python train.py --head_dim=32 --norm_place="pre" --init_std_up=0.0245 --optimizer="muon_variant" --decay_fraction=0.578 --final_lr_fraction=0.0
MLP neurons of a small language model. Each row is named by its layer, matrix (gate and up: input weights; down: output weights) and neuron, and shows model dimensions 0-127. Each number is 500 + 50 x the weight over its row's rms, rounded and kept within 0 to 999. Numbers have three digits each. A neuron's up and down rows have the sign that makes its largest values positive.
Before each neuron's rows, "fires on" lists the tokens most often at its 100 highest values on Wikipedia text that the model never trained on.

fires on: " to", "ch", "s", "en", "te", "ge"
L4.gate214:488514512439516459481423499498491524596444496458513476493405471550486485571484455539548504496484467488549483437502519514560459437557580406430480575456561518494402474491562509551547467477499510502459473495493565448520461513443518491523648485522465493507561430554535531486504422467482386495395464510533492504471584505484546436460428464526501483561399611482434521496522564517519465516531
L4.up214:527567551535526513480472440482529535521425530496604449606492516513444509527554411545493521537468511386517456510498436487481493500519476502460459564442561517541582500464525507530577419482489496516440523494435538516346464460461605466466526491499525492481506563539527512453530474339579450454463514510488516558472459510545508369519571544457430472536420532465504573478430450499477555598342
L4.down214:494398498539530544588457508477493558533488515497444466441549460503531440432556547417560313498491476589544502509527637455459454519524518490447470488529596494487507360439559469439501487524553500453507471514426627442539550444518491473460467453501541583488552506530425467547442495425414508457580445464498541531499494507393485418414504551486557511511544438501556403471570489552511435550502

fires on: "om", "on", "al", "ot", " His", "ap"
L3.gate332:439500540542467484487448539479524448449467536554445385486521523469514512472559509491619559518541544400539614463488450459516460494513519449465550430542523421423598560486495507437500451514491534556517468461592432484589437492486512557423524331374517488466512490581585445506511620460441569493499498469487451491427542459477467563573477528453438500482473537476433525514458513481523506599485
L3.up332:424499560525539496512493560560488460522483563548500441465520489465531514492547553486585534474552539505542508468532439431478516447514447485379573424583498487447541666509469525449570524474524437541477502574565472546482462489561506437506459459424405539414549479543516506594542515488437457465487481491477442445431498475493511547555580576513426481549521461402359539517554417461569496522550
L3.down332:467470520487571536522436581515488440538572534390548540473516464543529474500537536397483541443517509521535446459447533493429502468499463541489552479618490504411495565549572494503512528526470432594433500577398483524431515476467453517541528557570525502569497459519468578613522456559493467480532543547451512391461493488564559410586482570522546530548522461463557518430462462409440597488500

fires on: "–", "ra", "ro", "um", "u", "ou"
L4.gate277:494564491429514493510457482542570503469664469545423581589484498509502540433376422499514536452518495550559474512452484510442405461534460475520526665468467471476477514529489471511456476614484517542434498485537484543533513572407441545502526513445521497579543341489466413492518536509522548445523566419511474508506582482504557454466408486515466469424476541521596518476494564489477504536469
L4.up277:489550515527450455511494500482487431549418511529446475419490584488498400453508574442483419486554505453496507601522512471530479536580531410557443447486484508407531525440473431506535404476456432488543488467501546424414418409510522490482457484598390484483504491531477564413473507507518556484532414633496497441414493501463536504487524389434487458547573454470456523587480484469580471450504
L4.down277:451504520572487587492458511535509458453548540498547501517407482515518478494457474464531480397470537456537466511422516533464437506591528500600434542549503456510506531451489477443451529465522409470448499466488447603543527542432519499561608543437477446454480515490526618509522487544531454490468538501533495554514543426385524403497454425533500382432563490527598521441496510531446454459514

fires on: "id", "el", "al", "i", "z", "u"
L4.gate400:426457544461539500490553552454534565490524577559474500513500563560546547442547538487509434481435546509484474477474466502480430527415467526501535396487436612406489494567477434397393565417530499527612521522533496536448481569420495486498487544390554474536504465510518508490523474546505585508475510475509506507571454469488497394575416487459474574561440543430514546496462512538401485548528
L4.up400:425406462508469450499460419458462522420520464538498481552468578530507462472501475456561444492446512544499473504453490514487500482460577535498434490454470435471425535520501444529486558480556529525520475428446564535516492572514392515492426541472498479433512437470522469554569635437607572465524487540512516454466445470499600476633453420471619645549579506467505553564552504480457529514534
L4.down400:485527564503487492436607481474412487536452473505585485452538541507458517510583414528475475507520438543453488482428404492580495536454493521555502475520522463471517564455447485516581363475486450507454549518439469459515489571519480544434537470561498481464516452501571535555522540547553499515478410506532562556556582435439455544523533423518432497655521556484463551622570401527466377450412

fires on: ",", "ut", " foc", "oot"
L3.gate422:390460527584489518445612459519453506482453472501474525458571486568520483438510509509506539530534437466495554490538487542596556517368566492509455516470493584474570539491410501485558448536496447529500501423391509552637405485479533471446482426547563543431555515532477506543468577414565572529464444519471461543521542513503498542488481486469507563464512430497480445480479519490486429454606
L3.up422:413453559584468499481431507473503497560491548550492457536532489481523506508393403443548546494476516503568478507474535455486518514566455575536483508487427526539441615474559538482526463487534430522457466494454543549408546516336392476515525506521504451551621506406467536527472485565487534512516518417519487504628508454519486558369448519560470442526486426566455514534496502564472578526515
L3.down422:472588460454487497557534465460466505506479488441517558528602530641526438501489620591550590466553504545512509475462513486541431402434461549524451550511493459486526572537419452487562442483501444416512458496568532542558516545515516541478476413549422469562476470585433480430516527443446464512517497530495488335478505518490517572462519389544501554470561510540607455511503531450584587568511

fires on: "A", "oc", "R", "atin", "i"
L4.gate166:501570533446479554453430467462548501401423505567518428425558475574436539667491390459552405557466547514541485555551450473459497506508459433507495528515493536549454577534441426528502484505490494511472505581556470412541522488504466566418519377425508514423497437485515489470493548505471602501523536470513525553432575536405545494469540550472574444407463573495472468510474518472554547501564
L4.up166:473430524445509443490407588455549520525559511488485437518565575422439475411505467526569462452419578507519511440525538515564466594575582478523554500531489468471460527465555602495540408504547498501435485519524503570435507434497491530562508498570515559556585407493595490442434432435506515577464460507430501478507516600510415535526522590507542493458448477629498475553507526544466551565446
L4.down166:439492577478497424564631455505461527404567534513501537589445462412488541494570552533386523533496485510516500559472483511475626526495530539456584410551556520447497334431553444533463556478540487512462479519434629476580510504502455476505372543473509450535455481584446449526534574466496457469427483458524580514611503546476535505472431424440514503549448487503512517455484489530494577456481

fires on: ":", "im", "et", "ard", "ing", "°"
L4.gate51:532588602459427460595479490512522525496525510532448492486560500490556503550436425416553422533506468454446509412495441575530579470529529574443457504538538573449399582482482603616544386535487542495454417455484508618439464486494450545510474521525540509367495569507427515547528469532495457476490487463493503456525464482492561456515415527601542455472500489481483462530570504451533467573504
L4.up51:502500554545449355462483498469555558570449510503502569514593504534492537460480517440629432429499453519526559553538496531573524483433573560464545431498499588496564546550477474459515449466438484508521499507565474482485445576513620391542512510569464550478445543474454476453419580536470555510559544452533421528430521509463524534605507506603465533454484453507474468525581520503613440420557
L4.down51:477491487526511611510526501454534429493475517472399451456398559546524488454600480429481411622523527421453462527624509552506501464555505431444515534549447462543449587431470445480507506527443491436562565395515577471474482522491509448518469533542511507567565476488488497485487569578458414445493547530503513452573520568511499460568528516514472501334423488570591547444546524547515512528548

fires on: "v", "b", "ard", "w", "ugg", "oc"
L4.gate33:493546567463481519547479523380484549576578460540481539504504535555466374454473421450545503473507419434471545500483523457515595588474539505517416520491557498442485553487535456350531493529548550471580462463519462545459494513472538489510424479459478428407443486519551538449498499506522573611510408423453579464484491487544594589524459464476439457467456524532545533553477456500441560467450
L4.up33:376413542465605520466456418542419429473565548519496534495466486526562432550385464442551522471448530428443509594509466449511503518541500460469579529541500477511571574482562523503448473488465501528453493468469495453505469575536444427498458458532466598439438393467513542533542503515545482522503573518517573482546468606490526468525447466563527520420500437514477464476533431503573496445551
L4.down33:535546552485501468468513523611506485474495534409434409486465534519534546437397502538471483480474538563511464501562578495393518603447571535439486535583550484535439534416464472508476480414519493461505434542469545523557519601521528431511546509551508441511503568463500563516382535531433435442428505474489495555479526540480486490517480508506453558505428507466461427411540488430498560484569

fires on: "–", "an", "ad", " (", "re"
L3.gate432:515598530491522561553553467527575503473458456548533546571424506515491417524517546497527404470501478571513530575481525509512601469499342480503463551616454539460470490451454511454363572480592568418575597518445531512515506449506533603482446564479494462542469517474413526549480481531473549485528490576385434460496471450503529452482530488575447502491554460536536511553506575592475477458517
L3.up432:443554503461390517578477351480539494457511436504493519552444462501585444497553479435530383469429532581562581462535507516481458494504530416538501477538432520428517438463482464547495510523515509433531524559479514500536486427525554548424477511469533537471401525525539626492500468505444511446458497541465519515565458578464468579563498466428470564504553573453494440546385582476490450463448
L3.down432:473529475525519423537463473564542563474549458509526433489537461498519421450507512559497492502542494528525579477498512536382446486561473583482520369538534550550569475597411515527492511530537513540454513483481442495483425469495542543453464484498632473607485554474491531481539488492492498422493531426529487452560524519488486542511479391519537451484481508536432543476460485560617557531582

fires on: "n", "v", "b", "p", "s", "sp"
L3.gate41:454392537514540455548532532525556498499596516499483483383550428528596484490496524473553507541505540483574588491509473454440368531524552458571519531510556495536568544454523475519439539585480510369511548395547567563444527413540555579536484467510535514473531512530412347495415559492454481534540512488449509505479479492527501559514510466482486496480520567454498551386419425585571566489549
L3.up41:472543543472507573455502502576500431527635502450607598448649514528548387434572457500593565563465533420556506531577496552509507516603507423530597499535498460470548426443436494487485388489554517471555457458541510540450488464536475532491526432481419559408470495456514568551472485529496516522611476474480507499467472441516545596478436540471416510446470492475540486481464473570503528494437
L3.down41:472564447529504429469434515489517469472501472465475498524604435446506593546358513493445499498500565481544423442507460503452463473502571493614440547380517586483465481485521406498532519445479465572481519471453369510518528482576462535452406507421560430499483500497425452472528520508516502602528560521583472515484499475428495551561415483449525548504486510453435467493564431533471515456534

fires on: "ur", "al", "ol", "el", "om", "ou"
L6.gate407:526547508554497506480505473465581623496541484492445458469581484501532474491437496556500589547407549565474453516575450514600558451402523471451479423523468661453599531541412437387524470552526436510410525535512487457532510512462516550476604489508468484515502488601532468490461564579520513467520440474553528499517507481494549439613538534473555525519555536509488546514464568454389399555413
L6.up407:506462473519568492577515569469545546437578438507529515456574509495510512460486530506564555433564580508543469526488484485507605497487491464570487543443449504444588483477470433579515522400589509569530578626511544552521444439449503537493514452443537461565576421493504474474493478450487512430475524566496450523504489507475434518465418500512388596554470522430375569520534471410504488398500
L6.down407:577540612540587506558535571453544412463406438493526477472558470440571446421459518498477505461483517477559508493492479532514490547492446411489415588494461512463509430474603466622563408491483477568478513555450501550594425534546481432588418563434558439538550595456563468527412499577524501418391473519566496403525498482527527480522511547513544510522526530528418521534463521443478511435454

fires on: "t", "on", "o", "iss", "ul"
L2.gate259:460524549481484606533508463555590481554521513439449476501530539570500463371454536481497467430500619575579532522502509443437580509485470334528514483528549514467527585463513534455507504518461482569519500543445530481533459502478370517569523531412535522491449506588432499521551441535436532577492504506475575543515512500428554507457459406461503491528513495395576513497459520524505456479414
L2.up259:468472438534586517479496525483533449506566547495610525465569461479573593446474478470492500428551574425534538520464456496495554539538540493561537498515583511531385461512466559464448530515467494566588519493509565429520471479568401462613478439596512453495550581409426479429464459435533452462496519518498499456517556548473500533409433496472567457427475521429416534464479496593550503506428
L2.down259:559627550635549548498563424459593502459491497532511561486568529454473503458454376498445556538432511422584476474477432559520560546457575508549536420522640499568488504494548528470587517553507489528565361553579536546511555481466498430499532455494532512581542550489504461480509536525468505585418527527410551532476549459544389515462547513498492479456478596463526540510539527462477420480417

fires on: "b", "m", "f", "p", "le", "sp"
L4.gate324:500517479585484377516571383534542485496561544507503479468537474414467535478494554452507515530518538472463473445504473572462502454554562534490446494532450542470494449543568537608519484499569385461479426526501423523546522529593522521524548470495534557499504439539510481485533521418465412477499492561540461473429502454562502507525565433428488567519450494500471580426436469502525529538459
L4.up324:533476513566501512539515491620534428514515513528574448472577522427480569498514507486588545589546520495446484375565497496465446491556545555498514523595479535451594467531491523543584458458601431473544458528499461484477483621600587527432521632473545537489455522542550478511444534501495479553510525529556499491440461513521546462476627470466538494465446520453500487483465420570543528576437
L4.down324:541506482448429582496440443469551503530533496468520438521493545541474550473533570556396564422527510564470486479571611474532509600578468516554528477507481553480526489489447457475424506555499554476573533366513487485535557527541514456520458426479411483515499526481501469465529592366510480479470482487471566495502596635489525504579503563577426559411544508413512462596517469628530569401518

fires on: "on", "um", "p", "ong", "ab", ":"
L3.gate146:542486528503542497411504505444566572532602420541523567540499469555508419371475466438506565505521549460504544487556585412527506444539495493517507524485491463522514419526534460556502469493456525525523543581555440481481477487500471560535520460471534449458608492552547521539438464504538508338421562522395467452558513532561483537547452428416445442484406507475523545487502485531558483550448
L3.up146:576525573561510451578571519495512633528490368495507560501567481460471515496467491476480468440569556455583556528548565413527479466646505435591515501504501457510516530432584458571517447528411455431594542447557519552496562492454457482506545516480543533467499552590441460463452472559527478546549503435485441533554513554481447506556457469433539498472528463461557462505423523407559507578490
L3.down146:426427406499590573500525431604555454477605541470533504467488507511564446616386410548478466536474560462444521553531463542448543532371449506443453601490512455461496517509416488439470571481519420500591483592521515489518503556460526476445531421491541454542539579507543450513494504441554497568481515534497470585445478376489538516521487496441517552475536506516466454509530488521471491431493

fires on: "el", " Bel", " Ol", "r", " Cal"
L2.gate366:435519530521537519430517551470524564494487502591453437457505561423441498462448380616543498527453467541481483550408564457517527532503543519508540464392462460428523491473452448443429455511477505440443475479505468496557555513580504513490574554472511527541469529492596352508534544527538521577560471496495503568531425457455478502517498555536548585522457542530490521511476536433542471496431
L2.up366:530583502495539587461451497509550564479490473521508452474495595483530510463485379521473477470477527442468507484379491446510516498490525522505640493475546500480485524453452427430440504516496482585511503564473519412501500478501573506535597544474499591521453519450532337526546596513489606540521462503511536574567448465491426529439438552457489560514457528466423535519479500499486458426450
L2.down366:530418447548635540450564561444552496493532504529415479469470486441485503472494516415514473513413470527524443525525486521465528490454390438524538433419426474415456513500482438557427485502399496501455513471477502520507474534475497560495520617516444561435491476515512429531526692550487540516483521471450467553510459428456458524490454516532549534542490541553467535506400502524450473606481

fires on: "el", "ed", "t", "ant", " died"
L2.gate340:443486477590452487377438533316484476461431507531453441469477539516494484494496534490519444521463435482482442444599471588526542582532504479528440514471430477463502460489444522489434442468566529519482427475487464483381543517476463580439488460547456565380466558493444569560616579544584531457556446480541510496518581545446554471465497496527486464603569492392462418552503449500464502457457
L2.up340:437517493607463439446424487533509427437521490594533447460421557583455510418495555580429491459482435416503560457559474488554516509462535490564416534466359533449519592487396519452462544551600480497506463433505536462450475496449502493538569554589557570427512582485448530532607558529503517533536473507517476464568583514472560514446418527587467498533449469438513413550505541482457484435499
L2.down340:526522526481530564517525487610506509503537484468521563431522524519529433530494480482585566498531564449451464490452475473537415418438514541498561427481510483474573477517507391497509456513468466402486481537534578494623500534544461466480471500500515498610426497451457420516408524454497501514460525484417470582551394495560531520542483435368590428479406508490485554449453550390465480465536

fires on: "g", "v", "ri", " com", "n", "anc"
L6.gate270:457608514536519500479522451442464519486518535524582478554516419467479429535484449485468400516492437416561416540522450496483535472556452525457498493393547448468619484549476444490486486517563461453542528474392507586542565561466438605440611426570388594464498462471472498534484441565567461513556507555548485450442508422552495556477409563503507544473453516574528436465510533426517492541455
L6.up270:509580486523449578502476545431569470486571506510571523447405561544544569477457514443515450439445542453373386610480389496595501421482447466473569482493533467475451507461510528544513453475436509596461548506492513510484549521497379494476557417548489497417464502550518454569561462575497547511524496587452520508565598455576520530556408475523525479535485516494483484573535568525572539510544
L6.down270:526397461589514522577442553527604553523464453395489503527449499479462444567546524513528481593444546437524450497482497529542486534544532482407467513423508492460594477545466528565481540450474461458483546438427424547472518485559548445533501478505529513496457575611556466526469569606522536537529512453449520521422506520539473511460497464530561466481475587523557464461426444462463436544649

fires on: "el", " which", "e", "'", "te", "ts"
L3.gate435:560490452480499503489503495514558532412468423479451506537447486514447454511404456562505539486446418494491494451447503351661457457499599525494349574549508489530408568500495560517511473469540475527565563507490478480533523412477576470502496569471527492422546371523505466467497535508492424515436461519398556522437558534471489496560502402479453437462525430557524579580524474460399559475436
L3.up435:628534468487521504452395459470455473460510441434460439480392508513527513503397508443472519489443512515503512477498504461513457469570569440545425471504506476537488555453473513499539484454537460531475510438505510512560524456492558353568477513515500532473498414516393436466520562473514383406493455554521618451553621581476515554563487439446472452543434472491474649574444541460495514548510
L3.down435:557535544533501456520548462476460465515529480518482427440480435445496472452442605457454530592547615509499487546407421450455475570520517506576617367470451492514521492573499518545575496482516440457489469495453583478454498480591474502494546466517518504557568532485404419480509486471502519468600511563506560597426508490549593524511429618489584433572565462446486538514448434410537469496518

fires on: "it", "n", "id", "c"
L6.gate92:467466475546501536464513448569534567454530527580521461530578531432561412405489530448484518541486424421474548613548578511475462421440427513513549449582485487497502420528436525506483468466563435467432484420458419523493517501492537513579419585480420536317545441445459580447513558506504538516421470449508535523495452542502498555504597541536503523553463586544477392473461516483527533507483
L6.up92:476473471469490524486528533551499449526442536545526457517556700524558339492450518503502497513516405441404488550437575590469558487432524612505492519482571481490452498501534519447513524485472518511390568380514520499478528531487448578526425526510520497462515464533473564488494550487536522586394472499550459493557557456472513534510534536522506535455521500480487494498458502432477554559514
L6.down92:495446556554465451518491428519520376514620461486413518522438563535483503522560571489493556506548476541606494487543461516448526499498477519469451488512496539464664550526495508545465507501549386570529440511488498505488419520479549562409497442421522505525521483472421405499447508460511479538511433526493536506495397496503497566497565580635502444514492508473595523584525419483527574495566

fires on: "ine", "ations", "et", "olution", "ter", "ice"
L2.gate179:408455482601497435518500461514471472493588546495563495452508432439511482533517527496566521416578576528493488512518543374544430538517578538424485461495501399457504516446486531519449512526478503513568525499532516535492464542560491527443468536491519473436472548584541406560496510495388592515359426522498452526504442571548543623477441459448527483499538391470518538599531545524444496537467
L2.up179:533479463571522410529472499479487506461489544490547536440500439382461509466581541461504568513514479515479452495487520424522426565449565486458449507528435385485419515460430501535503514514549536574527488473588464465401465527696501512478438526550461474491439521584558517557408495510441461552366389514574421499519491589623518548468426514479517433514499495521475486567534511470444515579513
L2.down179:548472573470515582492488564499483487447454507451464488436526540570450562482548487604466469517441454552494539432462416514441496450486508475612529515450500522549486512550491456530592564476527559442437506529485428505488514491520552445423490471452560566503485537492410571483493552524586396474549576545467433523402547493531528460575506529501419426434465581511476500447409583445493520513525

fires on: "on", "im", ":", "be", " by", "ice"
L3.gate211:515538495575566418509437450487513495484479422492500541497609475564577525506474536437547506443553438416491502523494490525538584465446457533496483485463521577499435585504481469522452491517510460480487444520496435523442511402495492374584581577475445559537558544577456527529390493482471474491433496455438515469527560483538450515488414501527535440455486491506513439459423474441509590405419
L3.up211:495468483551529406563463447543498495499509484464520616445533537574559523480496422470454477491491445467501560522603525501529535519558407473533492452579586534478550500519517451517493527357467446517522532550521482559559489529465516449461512467494504506552513507488475569557378472639496488486509363549478486528531538437533534476469400456565491472528487484457432487443504563408527495487570
L3.down211:450500464470352587440470473458565548560520505510480476540457545483468413483435505485593507510515547451490359484422505464479505417426529530450445542531392517508404520521455494463522427499517441469449567571542470468539458512538464473591398503504403448415534559576519474491589536435554473536514498525529555567488447560508510510560423499489461486411547560415445495511519479543474491523490

fires on: "0", "t", "g", "el", "ol", "ent"
L2.gate116:524499564605524506509454445495467533528530496531505484463534493482409526505497538499479473560507552527581599496499521495489611504580485543457490576482490473439488567487518374502520499511505438534475495478461548458473517537514441524549578359520501432408502542501465547519581458467524527559574387401581500488536446408517550420560541436436542522514453456470503486414453536517524476578456
L2.up116:605455494577490518414516478571456634492576568524535496472589497433505520483430527449536482546510527468517475479395545536472607550471515550531467411428507496480452508578551394616490559512470483445531458508524463571436527376452451518567582463536508509435493483569417524472482577423518469493484439517421437456501584518447442513440596476448455387521446482485540579551517467567539542537461
L2.down116:509518480488429453526483550548466452457480511514476535436449530447560494464476517568551555462536462429517474546530501419540502441473548595538534419493552484555487468489481474539438475520449522564605493430540504629499562454445441440442496435462567472449448403415440501499462508545556522502524472601516507461519552606450434539495468423456463520463520465508509555540544441421517523531509

fires on: "c", "n", "uk", "w", "inc", "ith"
L3.gate192:509458519574547410518503435487434479487511488462520521569598589510478552479487469491467484543553480519465488577575417496437496467588506491428524619408417523507487471466480551523520493471483485514470480541567470506440547501496423521463446518444436480461536429604451587434559401474504583575471449503517428541516544465497547471481551532542550481483482433526483444471512419488607468568564
L3.up192:367412474519531452468564423518487506431449477545492527518606518542504423573487562530540520555510408445402463555519477516456523464552488542454464541491563471509480422541557531480502464511492531375595547473584470432440483477508449573380492513473477555555610489498485509377499327544553506503516427492515396461511515464487480495508517523539536488550489549582538504517550453491511468533519
L3.down192:503548513553475517558416554514522484537543555481532528578484480448483487524516522525450515531563609450643439463475552519506526519473517461384534441521466482478466560545489566484477560506463497676421552463449543465595521483466506479477450493619501507401409432537556501571503584520398552558594511530456520528541563497445590561428460549456501459554515440460473457444493522468517574485523

fires on: " co", " Co", "p", "ap", "o"
L3.gate410:524602514583494472443521537520539524507460477438445534519443516432564511448445498506549530464580533512518474441437414480518529595414566405536457510584465456465517470677474418469444495491500489478534554467483458464479522525591499517554444454503555431557496459540460448447452523455559439515501464481425583573433601514468487479482507487542517459542492509449489422432525394460550560441538
L3.up410:549446508562467524535480523511595490411490498450430568490525510535590464474586545505597465510487516527501492564480427538532510592450507397435426464552460386480490415467471540522511538526471483442601520533495494521510527535475424519448464453562521404532460461562545519475487553575499442487464515576539592593453518534442547527524440472512478475499571412385521503433436503448460488467528
L3.down410:518427430523478528440528540391434489485481467450490550485603456479348470542545561511427527459524530406482567345523479474501487485535465554575487436490466509509457521461507468475522500512454419467452440457586489484523518515458473480495406463564540478483406508535479418432493482572502469536440531570537501493526460481650514500590545455544435520575453547541545559469476499462517484529510

fires on: "g", "x", "ik", "t", "el", "is"
L3.gate135:505487521487497474441520489505472539456545506561465530466443431559499482462411473392526437538536353450493526445431513449515536543501489495514488530536465451526503554478503417377467415495527477522381502471502544467542507564576485521510517544541450456475517479476481475566547445499471549521459385484467526433558513488463480590448463525423511560437510486532480557399545455529518530508550
L3.up135:413400489490396472506490551498552518462462612485555497473450585504456524489527525523504446457551605515526496472605501422486536530538509542473486556444525568493424540409609514536459560534611581479433524527495485485464480469523490549499568461546547526471509576439483516507525520567452465526469400528490490544473534447430508594409513499488545396524484443475527529491470525550499439549498
L3.down135:517539485524485442448484634506528470470479463464517522572552471469633500531580517453493504531532547495491607539477462473488538507493543492463502455429514522556529555574508532513506470455577382511585470576512429460564493596503456512484529532462429474558464551546471532498468552561535544531562516463446530412524511441492458421523421425473559560467544444516497524517467539417524570558418

fires on: " \"", "\"", " comp"
L6.gate398:603485558505480471540527528549592408515385512541529497561482502483532572569512547400500533491517536462602475476594554600465444549491551441522425474508531539479527461516469471486521463468485522501470568630496503454416473437473402498556581495452538556526491489546450489456475539485499516452439503476445517572584537555559509484473585559476519487486550353621506510527500594528478534481534
L6.up398:497597595487425516553463612530490397441485519566525480536537560410526483463470471489421498494454469494623496534476487554461585420481446536479514522498561484475428529534461458554580460531553514494503540498471442468439496510459557455559528456431517519459379497421341574488530535621545492556531478474506565509476629486561546547461470549519503568545531417439563509550446443499530429381501
L6.down398:616531538422434557510567459515529515520503594581495440569471498500520485470499472427512582566420632502547457491491505494508376473480458470565462481483482484455513483519477540401471498545475503518470571576477470473511501502546531477585560536632548533501474520467427530501523557476537527413458568548426482554618476486467459420493561532484573577482487552469408454592575547518479552553511

fires on: " im", "iv", "-", " (", " dam", "ig"
L6.gate249:518520600467442508506548469492442520477492525404580483437548502410531570615520525555461482491577467481491549527450427487466446454496503539485489407506491543464528472500480518384557469476498534411527456476541405531501482501398424471575522496459522555457522526521426477468627338508536479521506396468482521463533495406461476507518504443494508406617469536422425507517442482569489502461549
L6.up249:455448539502532426492403584480429469480593469501570451482533432464554477467602506578469563428446579428494446436518585553562494572456520489384480510442451586580504503480509485571447447481484491509471530423495498474475443467464473514423547435456455521490509521524473575554499508467539613578521442402490549458566534517425481573545478437462536434553457531459466449536472580496516492430631
L6.down249:505506585471453470605503538444441457413506481460545442468484461517467530473336510481411458421555567551635426466468565505552496526505486446439532467515393568480492510661535479561490423490456438577480425459473525492507449443483464462586520466514554535443471499512555505453476476457483460503483544538488464398522444534506471454480514506452493470519505501399552443536520451494555411424516

fires on: "p", "ec", "c", "ap", "ac"
L4.gate70:575505501604546498588533487555527548499471461449494542471466502432498501581429461545480508575524448481490473409465524523526559510485529491603496550570581462645524558543604439445528491456485505516473501532529508521556495465397458462516531500535482613480576500514478512458513543507540519478505472393538470524526526522373465555505605494472586415640461418473519575481529516397562549501533
L4.up70:536577544487395505432549486478492503409513497475468511519490416581526523460509583519501631432517456468487484513543577524508431492457503530440509487532525461558549439484559471459527542566515502459478475546442555489528460503560435556395436522544459411531502575551535441474521467446492515515474572562506531522476515556420466559456552450587519537471486387498484372535489637534522529457481
L4.down70:460483463469483503482548516554439491505467546463453482473497520421406497471454525419410495473468484549482465588588496538439465517445511451561411501583471523561523504547534474582524486434528517480480464448464481483580432461486528506486553591472433544545465540478483441528563445440564560457503569534543467489401476510389542466522415539545533468508548609528556528540475501465552442539370

fires on: " le", " Le", " Pro", "e", "a", "o"
L3.gate245:423520595487551591433508507496601576534427494408482456489499550510488454570490478483579568522512568525471474426578442566592499566475468499541436453538437445446596456493433511517516487511497501527530531476528495524517483511532548483553538507440427583491481376565480426497545563540477559560455512607549416547493516551494497523495406484581541512411465488529504467537412449493457445518501
L3.up245:524497514562528537554476519572603487538408487442504431582570529536436598503460528476507598530472550482501470473574499499529460558557412544513451501570474558457531500547463551516531498476445553496495424520571558434539483594451439518533517519438509449509537371491503432619530544585500562497516450495498553556579494515478519559524470426567569555484550457587598482472474469373419495482487
L3.down245:518323485500453517478426542485414544548427495536548545420551530526494417572470476402611561521521581425505599529490472550500496532506419536509515504402506407487562468445550399483538495416418473389605492487494512467409524538438545478527472484536452411551488509559453497492540536525509448442474516504485479447503489534511437505500458457527477587504476542510571494570436527529483403555438

fires on: "art", "ud", "ver", "od", " present", "ant"
L4.gate384:531574492520453548506509524483491442544573557538426450562476482518461462513410462526503518503497448513472522478552437526536588537532506442536529537491497471554416488491433582502429535419539469510521492501559529453523502639520501546568468431475571385535422554483525465600515521496625485429532485523581457421515415459581476500482530514461568448458513440400522389344519510512476517503555
L4.up384:519555438516596477555477587415616514527507532552466470448430508528520488607507435446526524511411503550460520534537567486434499521441492494458438500507466504533498478473522607501529528431541551565511492504512506512536624524533540535510462499474585503464415494447537531490447492527561519446507521516473542520529342534536470539510457392456500460560662419526507518466498552479481504579452
L4.down384:461471550522617559594526424468519531557518537572593521559504451534441526491570516514477505486522462486493537522399557600460587475474560506501461485445525430602543540498534484545494491480499455551466528506378545455553439544421389549369437482524500468561443544513623519444508431453442484503595493470511385486521499468535471541477505497402464439409452419545548456541455555502452478555518

fires on: "g", "r", "on", "ur", "c", "al"
L6.gate114:484585509477569510569556454545545451454518507585548530471460452443448487511485526501523557453516509545514538506558550410488472485448543413470508480459422529511504528475564510508438408577519425491505577587467579424542495444396455482565488511499549568500453472525504477506517520674564505553547420547468412448536567478410521495514432471553552479539569494435536461572472494498469532525439
L6.up114:410612492449528476647484519519627577562456566537437582618484509435479553418462486562516509486510523528493523458513498536429534490601533556435503514403492517473434448531522525522480436516486480424548534531495452441544523437520512520372364466502500531520525474508455403487502499507506451516416471568474466480623473541536447552422503554506485515461529477521555487546500543533509463519475
L6.down114:442510469549454559480494525590560507473509567494479448510457521395503436411573493511437506450533495494435452434489463479431460524516645552473440493436500527530496487481566481487471559511455413410498538440451471458505509403447486450565505488423553586489372554538417500503486416462554521610489485527441503511472485452474537500465478588527545502545584520475488399481530459433531483464586

fires on: "s", "ch", "ust", "ain", "ains", "ran"
L2.gate108:439432477494571513460439499364448534487513533535546472533527531509515502504524506541506491440517438518507510496503457489541446619472512504550533518470444480640434438426560551514578553439531539581521408355517418551644592494471475568511548501497529416474511478425551568559520457532589551507512493518623488450513501572467559449474454543428562549462559550467459496559513465511486542478511
L2.up108:426513573570591407430526525431525496560477487505512559426541479561489529462584530542462438481438485485463482594455418457499581521420587556444502526502496555571569554420557515568479388565395500573594472474472475556460491412512571417451484480492501561473495522501500558437450428512535496479478454503452506432486558497578537386471464534477468485493471466445609479520499491439512520519560
L2.down108:551530549593430503550501531567521494451500544481496476548426489495462569522475519464530450519408521487500515466443541508530455508534468472388394489535521559384497481468465455500456546456549422563456541543480518463445422506511573452539537468511492483559438459572438531461531534512419454520563589500461465428523509505505418600444518576561558459496501479595410478455486525511480408513446